Part of a small language model's weights.
Size: 26 layers, width 160, 5 heads of 32 (1 for keys and values), MLP 320 SwiGLU, vocabulary 1024, 5.93M parameters.
MLP neurons of a small language model. Each row is named by its layer, matrix (gate and up: input weights) and neuron, and shows model dimensions 48-143. Each number is 500 + 40 x the weight over its row's rms, rounded and kept within 0 to 999. Numbers have three digits each. A neuron's up and down rows have the sign that makes its largest values positive.
After each neuron's rows, "fires after" lists the tokens most often just before its 100 highest values on Wikipedia text that the model never trained on.

L4.gate159:485509464475564467453572491443548515492455479487479495551521458475544479532489511435511477519499541437444396439481559474590490437485521527516483467462583540488588436552511466504488484529490497451474487473495506523433485536458521492507461446572586481535511492456544559472537452535458593448
L4.up159:527562534463504521513606479493546447506536454471502505556417394508484448499449515541536413544488520431501490551471477489531510469428519509527559470510558510443528429562479509494390443465483455473449547494545495546498466553502540548515439497529486409540500532516499560512548521521447465430
fires after: " F", " p", " f", " M", "o", "er"

L14.gate117:488484475467415517467480506467488489507446504495517463416533566550469491461470465493532516498464421541540480531456504593561488531475465492482500532512506504507485474511492504510471561532425432540509455462475525503456433410570407450592528492557525489456517530473436469439485520520465515487
L14.up117:486420471450467521527481497503483430461469425540513505461473520496491465462509556481510437489482548526450481492569541553439504464517530394467575459496460496477462461486497477455458502437583496481478478518542441517480529484468566516457526550575504503550540553496452564506529467500482484489
fires after: " S", " A", " s", " w", "om", "ud"

L5.gate253:555444454521576444495509504546487516485497545496518471484498508514538500503601543503456541498560453501590552475455506431539452521563461481575532398497506485387532484496512502489485452526463492558471506483470514469504499508439426469423501462430459585545545484549564548443581525500499505543
L5.up253:473461485533456479456558557400517421518542479493501518508459612511538517510557507524492566472536563530507456532422455468495463531565510448498460445499525529443538514473599518516569526457522534456536528497567527468496516449525496488454480497520527464530544596517499433590519552503509482457
fires after: " g", " col", " E", " se", " G", "f"

L7.gate28:452524469458431517525556540472541512539449441488484499540554488477470513477517492373514450516471598466452472548509466511480490443535430470521523481434476518535575458466560489426462500526422473459488497584486524555481511496462504516505547526542552511465501508463554507498497553549487574514
L7.up28:520546455478433528488503494469544517495504456497467495539555508487461500470519447476554483561492575493418507505489452477481468488486427464565481470431512446531547476505571432434444523469479501423505447455483560586540491490505550534547531535541566524497480553457596470549490532537467502585
fires after: " p", " M", " m", " P", " "

L10.gate78:459646489503468490586572519440426416416444537476547477529415506503574517513505487515492559509582541462421532484416478531521533556517487511558561495508527516540449505498464464493447577430503540512495499533485520497498476486492519497543477454425434500522531451567492496524446512554511432540
L10.up78:413597546484434490555532482452458432423444483492531512513392429530523525508493476481511552520570547476400610511430469506553550566541459514544539494500546568557462557511498496522497560467463517533510521569518453519484469483490489545530489486488461496542505461532471507548479482532509464530
fires after: " re", " e", " con", " ex", "ever"

L10.gate24:508458454498430598486536468498484491461476492416518460524516531505533460530563509508513507473502525480495506498513552509496503531577461530535483421446513534448501495491479535468529529546515458431467498518541485463558526496524471450435513484460510540531454564475474553542493605469514570533
L10.up24:464464437498455565455530481504460494468482497437502429505511508464555495521568521520506474501557535474507545483500572515534504550559473518513473436473536532470532537493502546429598547520526444437478454515512521469556546480489488485476550436474534549511476548509514595583552544466495515493
fires after: " col", " B", " E", "v", " d", " f"

L19.gate266:500487520504537441555441476513478505525547480574578583490489530517428513479492481515491534531534548396414491588476462542491483549537498452486512491462439516557533509559514519538525462430525461488473585506528468525567558470482545456527542499478530424558524437520455536490422584458492424459
L19.up266:459507514541494508510466448497539530494511516532566560506465474415519488500522469520500608473532521491508474514569493507452517638500516540526492511534417508441494513526520500488546440469543493484484412510506465480516551584517505538543435491486573471464508536535460559515454475505509526459
fires after: " B", " b", "il", " c", " C"

L4.gate104:510495526475531444507430488561411535530505450492501517531543568463472476429551554506523546505446472439481478492475527518532505549483536459538492466553420559520516438516420552543476485517487505523441518474475502586548559475468512543463494457599497579551491500541508507503554573509473430490
L4.up104:543505504504564445503558462526548555511459551529616509467526481548475515505537460472506551489463471460515428432479542506500476502546498566535604470499529446506459569500481385463489461554559505530510415508468532482451506482547530522524442443476484576504499534435552583477439544524472485506
fires after: " c", "ou", " C", " j", " s"

L17.gate36:529540584470509503438518479534445513536493509511490523491451496493506476530493454455395467506551501542585506546437430511452545495468512532557517442542488502515544479463492506495539456411498516550433496510551584545562519553443567491546503445560572466500479443489522538556524554519471472549
L17.up36:570555486484567489496512517525456479566509511553471488489416494475521499597473416533434478488515534536535546553521469485501439506460505485537488492534504474475494533496446526536480480487490505484437529504468504530559539604434447499524571429515581507453505485493554546545462540508422469495
fires after: ".", ".\n\n", " \"", "-"

L14.gate184:528421544518500491428474528530522529536483546421474498502487531511499460539502479513523535472472489490506519505573469441516552482489469481507463532489535506550457532535478522488506475502478551486462530528425505519557492456484516570494501510508527507517537449575548482451394501526537535496
L14.up184:454491464484531453444530525504518507511446519558547486569495444559583464594544420484519566522522561402438519453535507440540530540559455481475486523515536562451464549485474541504483491438540496457504508522506492466538552531611473475460484554499509528530501451492529478537427491492510489461
fires after: " M", " m", "y", "m", "im"

L6.gate158:496496485469560459500570415484531596474415490487494428554523559569463536564516461523499548498456586533442454519479550495525493475564479542537539483455485488515498503577489517442506528534503598452535492475491497464463525463489574405512501512484502509507431459582535508475509478452436487487
L6.up158:501515525474504454518549464495498559484478502511474389560485561561427508553519493490478529557475589536473539517494555522508479453526490520550532441537484444459495512548454494492491514548520612505554461465510482479456521491479573416483492508499501500542421481569553501494532468491424494480
fires after: " c", " v", " t", " T"

L6.gate249:424410433459532469468583418491519580457490460496534440506550541496526523473501458486539552491463478555426530466455503484517518499451508522539505473501546553411504517498430456570552461537527467415496528478453573507430495527492461463488500511524491528470501549423504559546658467558540546460
L6.up249:516423349511531457513553457482483523510516425487499465508527426524441545566526519528494572490513509456521534560517456537569493519528551542456551401500449483542529509532500497556497522524564544535568452506529528510473498550512558528502587534455509553463486511520540535523519613525467541480
fires after: "op", " A", " P", " Re", " F", "il"

L12.gate89:564480539525444461506465522448495498467468512484603514473506463456486508421397502503388447534463524537411459530515503494448460517531501455480494452494470570526462513415497476473454443476501524487567517433480534491480529506499523524497492461451479510518481471447540522498540552499482518487
L12.up89:488505501469425537512501452514498530412535449582502523529500452523463448446374503497487462546500443502503392451499492489586516547484463509552527481540414438485444479463527510508453494493473549536506464451476516519457464543526462536517448517484466518485494403507506492465518489484536528453
fires after: " f", " p", " F", "ar", " v"

L10.gate148:524482535491478515515521477494438484519454478587482479453436481563460526540501494559493479491483543482455525528470508539491521530534566443535511521460512486453462491464490523470554405471545535552398496482572491543547539519570536449475508489497536459489519544538454491506486587460448484474
L10.up148:510590514489554490478480510504474504432483436484466530488496541482513506530531472521472445540523511468457486486497486472525571439470528489470547476464415497505529500448474477457581469494494550526371519465487471480557555500463520428473516475522496494472535430491489583558476473508509535533
fires after: " \"", " (", "-", "A", "C", "=="

L4.gate183:492479574515495559494504512436547483548458489483502500471436445538529442533550449461469451548534540491447432527465515520505489471494550492521427472534487557527531529528497459558501456399463527459501581521518539542452494528457542419521496547570512464589513489430473538552530489485502512426
L4.up183:474522578512487521549483442440500509533472454531482511436429493479533443499509466489501432549551470526464465512499511485565497445501463458543454481531492580511497493505523468556470531461463520449545495500514523545444476521414560449497474496567509434597553480424531576522566482431480448452
fires after: " t", " f", " T", " M", " the", " s"

L9.gate187:430477479614598509497519490529470482493492465547486492463471490502509548536411538577426519511508450459495512445435503465541505454517559478478603463471438540515481491530511491466485472546524502497462540501481495522562559444436477560467467444492573537528408523554496482499534491547463515472
L9.up187:504552559502540523528500506519442520522493524510476451414451474475589519502418456547472511503482509554445473469451468472521527449468511456482598445519483498501446510501491464503540479524545554513506479532467465461523541444469465529458531471505516544462441438474521521514520461559449552516
fires after: " (", " \"", "-", "===", "=="

L11.gate11:454446465480483520473489552537488528439448467511502528412436538461516507490473500556485560471458522560483492499508498478488470526486482517538474503494441478408569539494481498488379405441469416505570521451473512475504500463427578470453551531482432455502469516470481523457463471517466420496
L11.up11:509517404422414471451525513540491427453503521475532531499497520440525466511517560552509499500524458396496471486493521490499567524471570470538611493506463499441492464547496547521508462501500432475511475555486514479502484537480403457458548524489530473504504563518531456475478466531388557514
fires after: " S", " H", " h", " B", " b", " s"

L7.gate179:434448515481470434531544487511469526514461522500522525479511425496532453468547429469581500504445445465455523511512509509445552520531547486507463493487476477548569477512547463567520497491476423541479517502543484579482579436546560513471429503554496532538521496468481470507525525558544539526
L7.up179:513408491476468501531589499467459508565463473556499509489487471558525446514547513498572581439458490444523513523521564529456464483486490501479510490503462433514526473536450423535557510556477415502535492517510473554460556438527516516486475477538473525520501580480488492464506514554500506485
fires after: " p", " P", " c", " m", " res", "a"

L19.gate89:509471457437571486515496493517540447554487527545528515492490493508452492456491505554493471510532434474525514467586500455490437576515484472493545501412548535523511551464489504566442514520494471532489494440498525546469595493459467561504538504524428495576530550504512540578505447464562477497
L19.up89:504487503553495425465514544485508530555502455555509471543557559555482568446436517501485492465531399527524482487497512580459431489483503498486530529549496525535539481534522540529505484556482487506509480511495506549445520553539467510495464500470540471535487541561535496493539450533489439511
fires after: " l", "l", "ar", " L", " tr"

L7.gate105:514520485471451495518543489508441566457492487493467498500500481502491457513527456450554550485473516521503469458464496441414464458457449463518505498457606435548502512434479419454561519553509458418489428565547499589484521425472564553435474518494568499525476472432456511472535521514449491453
L7.up105:524458471500476511495552463524450525438482518548468471509529461546501456539478471459522475512516550505555453513480516463395471423453480499536509509458590467567515487425489423439520473546537446450484450523514472603496554489494544514441446495539522483583485504428444501458554519525460458495
fires after: " c", " f", " res", " m", " F", " d"

L12.gate205:485528488517485462574457503540537432511487493507400434510478543512445436515478536512510500440508427474531506522532448466484467530553473519480469490496551524559503461474504514571426482595495519518482477474433472553516465479543458577519437519431482473464508501575532492531458517493501415495
L12.up205:442512493442507456533531535469545475469372474535464428485541517556500435505547445507521524505546444481421484422492534419440514485512467494512493544514538541456529508516515467438397524528499507528514461445447432537462497486540436512519436472565537505476458491528507462471477510536527368525
fires after: " m", " L", " M", " l", "am", "r"

L11.gate136:468589471487476514548486559435540493562459453443471474500506489480507457491524525553518523531491376578563515445584527442531541494539536507494446527502524494494528521444491479531412521515464415531534546582524496519490512462567492479542478471484496555473500468542487460517509462466468486549
L11.up136:526567494428483529538475560459525468518486486470492475521517515478572490525550497609546466530482410586528484458535536439485491507535545486496506516524540469448503515500450465554417502505490415549514505558503505495480511478541508515515479444460504502465511519558510494525484441472483512543
fires after: " J", " v", " d", " I", " M", " K"

L6.gate221:520480526456508514475507508519559466491475535490539515538425461550445473564425445502535483519465479507560510514444484494602464489487531506417559483504488510467498465604436508482405426511503401515373463445469515477456516481526541469450466489452496479467511500536447583480498541531496518464
L6.up221:567558464474587554434483535468569455474456485498536520530490518532468500567422508480524466553494489533567523476458516477578458458515505509401522494525517545478478453594429501509415472512449430524426488423488478458463528465547564492495475450438494467504502501582492557432481536517447497450
fires after: " F", "ar", " f", "f", " p"

L17.gate33:577548552455454492544489447493407493547466482492479504597498435471464480461529428546506472470558539511499479523494525564448497463571529425527462414461484489500515511486519477478487499458502536488540505523525548482573545479474492539510550554542516543474529488476498507530482579503461541491
L17.up33:529492472477400508501500493460521478526419466523520477517509557523440498547502479509484520512504539502518452470486485525531515553520556548480537419411492517481464437526445468484518580526495533477549459408495534489468471571498475470498486531456473518517439605487489490480474495478471538527
fires after: "\n\n", " sy", " S", " s", "re", ")"

L18.gate178:520501462479497510548512570409422491433479521493465585457541549392500432498428531503475548487513464529509491431497468499520515461542553510493527478507526530502515574458578476519461515493496522511500492574498491485529506493475505494515515448549480520433481522507491503533494492520546483429
L18.up178:472505465487466548478518433494531459550516516531527493509479520483527492447506548516506482544469494545463408496517484592531552518506481531525580462432527436510508547579517575482500504492476554546399497558537395504519443517540486514445545567494517480452500593430523511439506409535534545593
fires after: " in", "st", "th", " In"

L17.gate3:464438518476536461509503466496485571483543432510476480514439528537578470574491459507480506550462504563552523431441589477576521475545499444539549566527515520473398483492485495439520451529478517424498526460566511516525552486547480500474463473458446614493567558516487440471537484526552534473
L17.up3:435545516510541542527469460564533502415510456486507433424452506507482530496539554515443495459504441532524547407483435459482540397548465502467577503536514563469505570558445574430480494494448525497514496473525518533434538451496523468460524510488429539472477506537476495541499503544457520458
fires after: " G", " J", " N", " Th", " dis", " ex"

L9.gate238:516479422425501503542474488527472468477502489472520495493534530438449435558555495442562505422508463516547508599466531452450531486516518538544534446498526551510464560500524496563509495504510480533473547505448487515516484498618424552522510510546475510496516493542528521544494479478386478505
L9.up238:541473514480422510542461496539493436548470423481562473433516552438492531559577545466540494447541513476507515592484498497469556495556494530513550460518540546427468540502553495577501490566544539567451470490444433582422508540570478521528489472505453479526526518525515472538523488483432469425
fires after: "om", " v", " T", " M", " m", " W"

L12.gate140:465474533606509495461437532550466483466547481470556526419462508484529477524508476541506504497479546463532561455473513508499475493492547462539461535504464529481471514508597475422493508458555526489478574512529486505515563495501436538528393498466511498542493419454461485479430488482561490499
L12.up140:495505544509470523478389547567508489468544480505561556406466499536509495520460517490526494487527502490552554464451489480560478504472515502531552490508457502496433501500490471472535498482548570493507512545553512546485477558577482542542406529466605519538518429423471518509438530494519547491
fires after: " M", " c", " m", " C", " P", " g"

L15.gate143:471521498536510520524514419435507516499426468483512561569527521441543529510543508502484507554569447540512474483475529511487544523501460633524519512484516491448461485426459467437495515469477485447560424485505630485471478535490521504460542466503488500487547419416468489536492473518489508513
L15.up143:492463482463461544527475446442473498535532478506540496502428493485554572471504530479538493506465512523490536550505565568537464554488482466538493508547538500469491530451478491499481482475555502506482500541441499498593502543444496510539452484566501477448595481543451492553478528470491533475
fires after: " in", " d", " In", " C", "b"

L10.gate241:507470415542487546597506493467489485479482450527477446463476470558535501488503472502553486481442490514529448521519522488474521513513522507536551533452481594550521475492512480495405531483500419478527511482507539551532507457488461492460414495534502498513522463468499495465596453477459448530
L10.up241:502483498549513544495435477463464490472495477566522539429480445622459458526479521559540477455543505463501479565470538451509440552511587439501565525484508548549496551445531457461452552472554415448502528469501462548482467514486508509493485475587500575577478468505530552546486485487401449549
fires after: " A", " S", " k", " s", " per"

L12.gate211:513537412436517574566516456508496459565487440525484459472415564500516532520554475469477493511472535513473491386449440488474589541520457488453453532469483475533453450528534451453559422490515495489507444516526451519493544534493519521476549480504521583462536478496497549457475489585470456532
L12.up211:547612420441506541558499489437464519562472528509414477471515553454451502514490469513403438557583511475444561481444430506413542454473500503515429505444498522519451451498532449494507490450493515499464470512528505492510510549475512538527502480491540482466488509487487546509518559441464485543
fires after: "C", "-", " the", " (", " a", " \""

L14.gate158:532436520458500555506426516482535527497372407572486498537510543457534410508519539477534519527436466484502527473496393501529521441454569482450462550528480488451513480462519497513455482503465482444454481480446561504513436455547496537575532477423483533431515553587519500439480504472495486468
L14.up158:456552546473492505496487418481501485508534489525462514504459421402528491504477479510473471501554508479509504510453446557477472473466451496487513422476489514449499488502519467566556534516444588471477514492437509434504459530513511576516484489471499505477534568536574468532469530519548486536
fires after: " H", " N", "n", "N", " was", " is"

L11.gate30:509509491464477494447487473510446506439472500436496442515485556471528517488491545490543534507466565568550497447514498514510484513426564438507542488443466468561530475500471453514436475484463488523488464518534548434533481439431437453581558517511532440465495502440568536453461548482429523514
L11.up30:528545498509471463502506467573492460495472483445481490535503573589495473513452529465533491507519513521583475431462465542534529463551587461523542517518462539515531447520471486550439440585444464488490490512519527446530484433528429427499467536502504511462456435461531520435502444541516458474
fires after: " D", "ober", " S", " B", "ot"

L5.gate31:488480482492540533522522533518457513442458491529526454488532469543486484491469523421519551450463503560509519584490461510454489535437492536509530459574507528444497489539466491424488527511486481510531503502549444401570483465554486423594571427484578539499574507526524536604561540520446503486
L5.up31:500466536508438529540428548511551488487506486552544508454477547464501478468517570481465516518428487502447521583470525465559481441465540485492488509495568542456542491493525478507453566526532504470541508490489458472460500478506437509457505538523531416576499519446512527553517476455460539429
fires after: " W", "om", " M", " F", " w"

L12.gate309:480519505440503534511544479567534449492480633427499513542476421390544516532493472559536511552506495530553482498501508521437470550480533529509448523541484466539401477409507508523547528481548472489513464542473564532427513516459584495510522422559484474515495478462555511536513531479485421413
L12.up309:567487496446530536543523527472470561523447433475486466489586415464509444443486460508568473461544472440540534485547492515489471500490517554516557603465485480477463494544455476525484478465474479577503498558419467494508516507494457519501493489480500591464570528526473471527470544526487536362
fires after: " d", "ort", " cent", "re", " in", " R"

L7.gate261:505467474482538468535503434487437439497514474420529478526495535459482564524518445495594504510545502477525507494488492599544504465522518494546515569489435499574522503441492536508516444487533520612586484489495511480488567554483518523517504456505546546456566445550452486432486502505476464499
L7.up261:491461532524472504515494438481490433476440509425489515506479523509482536528488469513572494517567557485519500535503536563486516485483486484554479514528482506530485502515450510498496460414466458585512496503489541500433551600556454481593496490481521447452567453525442511503510473475528557525
fires after: " R", " D", " d"

L7.gate299:540513522547544494566495526479490494404535499505497515448481513505508447439508528474541399503533456469450531548525506511562523512438556505522525489553453444480543512549520469578513553542463495490486543503513536516480473528501482473494474472538563575393559478504496480445569509507516525512
L7.up299:530494430469389520477418496459561455530544478434577598505432524454487515435543485477491454503452460536520478535521523525431472533483596547481446481489477529460485481541531522489486553473490486508527516513531478562483496422458542462483462486520523505553517432521512485506568438524447529590
fires after: " h", " H", " W", " B", "h"

L9.gate205:532489609456499534483479488551534459437430467594506518546475546504481419546511499496486503463448490497531527459442494447509471422407459465430494491482578511446512507542497450456437516561541486480451464439467532500476496486512515510524519451580457490509498499478467561571533487469510454480
L9.up205:537495479452477581504524492496571512473510488468509454556424465511486450567509460483513476532557523474482551428505423488506466405422490504457444554514580536484581489535496520516509463442498522505408464491473596515449499528566474506453506496462518440514516517495539504542430489487467498404
fires after: "ar", " F", " t", " f", "f", " p"

L14.gate1:549574422484512514444522482506473455422502560486499500533523497570504639504477472442539492498525472535447541464428463543486506550490407568507505456504508510487453497475402484497482549477509526594474502511544570486550480560464516539523450504530472528423496519593512553535467565506452551495
L14.up1:480531519502581476500476472498486436455491452513562459509440528470517550541471473534501478509485495572383519513466587540537481466445488598493541587473455467476514466522476505526459601549526501511509478491447510484518503528475575481528513521569464504510454557497437463518479485537522497574
fires after: " C", " c", " pro", " ac", "oc"

L12.gate10:473511517502441450485464510511507472438490540494476440471468524525513554499477539443526493533522531551373520487542463489555559461533447517484563475459467416523498494501393481469471550569490483507476477529468462570433507527461459508571490451532541475451549515505568500470428569414498562483
L12.up10:522495542499533508444435512486532415519474540488509485517499484493482458470444468560550425538491492485535516516495529524546496548477529581492545494451490438490532512480509463507428527533558450522514486455452523492511424410515481555535545535575454512425489502422557601400437465476483461479
fires after: " c", " C", " ind", "em", " Car", " pr"

L6.gate109:455540499430579522482559527450539490437458459484516532544505571497526545477403443541493523483470473478527548447496493554527437517552532480523461530486493557439492481438487497537446512496503466540566461450486517552510544513490445490527519438512545471515498405571507512535448442494519525445
L6.up109:485513539495461461473451557456512502557499495477469476527530543473485516469437515620483520552562476475510517452470530507507492525508533485478487495494547552451431457541484459562492480503459492538566486419468570507489592566533547607544448460441493434569572518540481516531468460512533483524
fires after: " D", " J", " n", " B", " d"

L4.gate86:559492457537431476562481425526499519582461480502439479520489493509577462506548501495479484525425508485490504486487529542422447448486504528449440496474553484520532518545524404496586466502496542514505501447553508507456555491512496547530460485489552417580542498487494460411526497516475493415
L4.up86:468429513441481455513531537487544502504452447531482529485479496523515478489533490479517606481499488475528432497558559480517480468457542550544544494495452438551496537480513510476409538528417442476475435405545450540447513422486543536492425493509543466514426448504445526485511488438554492518
fires after: " F", " c", " f", " res", " m", " p"

L11.gate41:532536511433535519472470483539532462497503459458509566510517570545507548526574515492467518499478469431488489502489500480583507499497451482525566436421492490579453430488440454507442557457539492461462529495505500504450519497478500482455455488470478446443532557496562555514561549500570552578
L11.up41:455502459425527453494573478514461466579499491508568564500518536581500527515534471428499462464529468438474518455478451461552448503478463506539496471510496485562477498528486457454483504566604495491510501495498497503500544498507475455570458487466472462513522543450493507487517590518518498517
fires after: " c", " ar", " C", " Ar", " th"

L9.gate269:467510430526516435486464498376513480472511483525516498440504453431488507508474459523548482486443530494541535417494466468593557523515457426492541541549595417529458590450474472460483546423504565536505522496514542497520574436478449473483483493489494532563517497479512419510493535507434517504
L9.up269:513564455523570456512456513423522471489525457474465509505469431530550491488462589448514499421473428437538531424524458424526484478510492518515460507510448516481525538485499568497438503509488527479515515457487513509509548448517515483456510501447427497477483583562557414529445540603468575507
fires after: " O", " re", " dis", " (", " ex", "-"

L14.gate157:488541475509545511532485510499405471422550578447517544549564489479527481486554470519465494467546483518540489500466451494441480487504512530554501513465517513560473535470485452507553447459514516469551524458513554519477514597500518504518517442475535526565441432448496448498491506568441489562
L14.up157:538541548501449451586458572529543492539507516492494430503572518461600514559552517503497494453502515517524450441473543469442543535506488496501516521484499513474528517515540470449506489481525465447457528517527487461531520512521567511507523465481537606494448520465553510457557501402466488528
fires after: " cont", "il", " g", " B", " f", " G"

L7.gate244:492454585457508475462577483505423535531448519544542506589454525468481517504419449508502505497454521462528496539461547586532482516495502534495489431474520557483504430484444449466511556470447427499496479482541550527500500556522466482450486458525483559460523493419494525525520439501494519472
L7.up244:565448558398457448478512453461490544487514504544535536505538574448450539512502481493524459460507463465542433524540503551506457440503503501505548480490531525484558441504460494483517551481464430488517466445539550529471486559429455472480475471531479551442466466441540504513451475580463543454
fires after: " ", " s", " S", "im", "–"

L18.gate73:526507531469519490514522491447530456451452464513445537584511493463488485539483465523500505525507530445503468459533483467423489503532518532553510529535511479559440462462460523506567581500457485487577440481578552501524568424488509514535546531588500480506504476526470573465502469469442495573
L18.up73:495533525536467524570521493477496480482504525519536481514504540505505492499505536521499462539497512416510518482592458486514524515540478502570472595517479433511520443496520539543483524503402461515524465503524513470498477448472486506547507549514563452540535458494525533475518390506541506546
fires after: " M", " B", "b", " b", " fl"

L14.gate233:456508527493461513522482521477382486471502510483470546549468416498525548523476456558568549430530465550518506544514473518498498527514501529510545460526535450456506508531427436479518547489439538491447497500521547469520437465529475514592499465368507480482487419458512554498452436537456473479
L14.up233:409506543533479522509558485468444407534495490535481498451505411505462511501493545517523523486499493488516590611519437506450566547521509476486449510500538420543559498484407504484504503434458560574451495420513552510558498513464487488553484478505585466518538467526572482491492441495483464444
fires after: " re", " e", "d", "im", " St", "r"

L9.gate203:496575492524490472481501489483495452457527455463560513535496532524519513556530479501506405511543474577492491513499423462478490541433509540477525537598509490539541484464447575509449509514461454556537543507509458575466517517548484536496509470556555515484499565462487449461571411559435513516
L9.up203:491532500496473506439482511539499448506526502502524524548517583498492543518595454500525418535546469606536517504512458472462467568457507563448573519586488520533534465460493541485470506517470488515544523488485460527460499558494471516520476508541578535462518546491503429472607419510486502525
fires after: " P", "v", " H", " B"

L12.gate3:508453528450467447442498504515444521540611453499516498465519522546506479533518501516484485496412495540501479526486482515580489525521505525499545507554590529461562520486474515470471441502510540498553574517521547496486496537575472456488484474553450506567518536419600473439530536545467481446
L12.up3:506551514517482452509525491561532490382569394489486518520416483553558541569503437531469413478467445483544539472513510487562503550541483447498576500564513398477504470509514448504433505520498545555513485513534495436490556533499443447481474550466498534527525519479535512465533530437549465502
fires after: " m", " B", "ec", " F", " p"

L11.gate20:499541532499507510576470550570461494482503482519499505428520502605510492481537454536429450494483524516523494540494465601470523547508506499504451590449522478516476517519527487497590504430441533526520477549562541516445601537484531519509534490470504492523541485487513518539416499486467513628
L11.up20:458468535553519514564407463521554510562518550519552514554520444533550493431471500512500493465550598419474493553519485514498486572482498496503530548523482484512512496506512537542498518418443478445520505548466522547532483454446556505533555482513512465473458471580505528473538497505484485506
fires after: " B", " b", "il", " g"

L11.gate283:537517568536540465496497448472482490470481376461521468573497491467481479484560480510475477510483429476500557586553559493575553487512539503506515567456525421547480529471508427536428551455524434442506547491550462519479503456523477518538479499504541553542535483480458512548420536443512541503
L11.up283:467395506492520510489538483433548516420506516482508409549536490452517480494437503412487486557505501481540467444472477524513492474546512549424497487479443518503464483476440458582583493468471501474554490491599471470517389441518493515498525523448468480519513554475423407536490499430485526443
fires after: " S", " O", " s", " N", " L", "il"

L7.gate249:466436419436513486556499452450439464467493494448529454559466442483537523609425440554544479447448480531484532489438479547494527487521579509562447469490494520517499554485474509576485504516521444545513521415481534497448497538547498509611438490478492456426527511562447487486539539548549533493
L7.up249:503483453490448488571462469460469422486500514444576514510493507532502530619460475539538466519469462543499520485491488543545510540541587519525549461507536517540431550470477475563541539531483447519519501489449479536451480545548527529528436485480476452472528531538491455422559439533508473508
fires after: " ret", " R", " M", "ep", " D", " J"

L10.gate140:488535430517511522463515505463469542502504500436495399529515495495507477432506432543530476509533426641489498453452544505523509494494502505507495593529531505515498498527450368452455457463495507450496461547492588501509515515543435514508482466545483491501479437455481551514458421512490562475
L10.up140:513404492530569505418551505489478516516506468554495452554524514570579454507501467502555540486492462573533460580519567459547495530430483500418459476532563461497505480531502473440482464461538477446465466499500449519535427452528493480538474500527518491482534527508473541474486503472561490506
fires after: " d", " T", " P", " C", "s", " K"

L8.gate59:527461489475517473538415487505560515474506541530460547543500532432491537446528419473439406526481449500540482494465529496512557497460461515485474518434432521515526524456517509556500526456506510497539569522541606525479534464554521476482528496521435485612507476485473520492465473497482482475
L8.up59:472493443505541460549444484482546532427519514518525516484486546441522456519516523538507501497527460517548508531536463582515555517450499490424635513527489492492493505451459480539497515484410577441576521525498467562491520471485511591451548483593472443572500444562528469480499493588480518536
fires after: " B", "on", " b", "ir", " r"

L5.gate196:459484463539487439440459443409497578474532492546486466552478432506475492587508554527546496563513493570499530489464522525480502455517443509514418487505580476537491506413484529482497419526461491487519469547466461481539533525457550438519563535501482507576504489502467567464537527488463501519
L5.up196:462509503501533461455478459499529589477499506525444470569464466461473490573496522514590500542503595591513537518454499488509478443509479465558444483500541463480473482485473488515534393499514475471521448476451470469513532525453584425484548508470482515614489508508485601439519493521437476494
fires after: " M", " T", " t", " n", " an", " S"

L4.gate35:427507481417488428440480479503416530465452517543446512439485472472529429476457494491480494559402448567515465511510569462560531540507534524513510525549476496527558471564417505493498474554488483566483544513553496532472523453513512435534499450523502515517566498509484508470537423487534431500
L4.up35:489529438475501490492504507492525502528481526507509515495518465488534523503521419590613558403570480555540490506511459577401417553530458489461511510512511494527508518462499524576566538499515451583564494490502498484510517491541514562429502452444459526519491573506487475491468479517486495553
fires after: " p", " P", "C"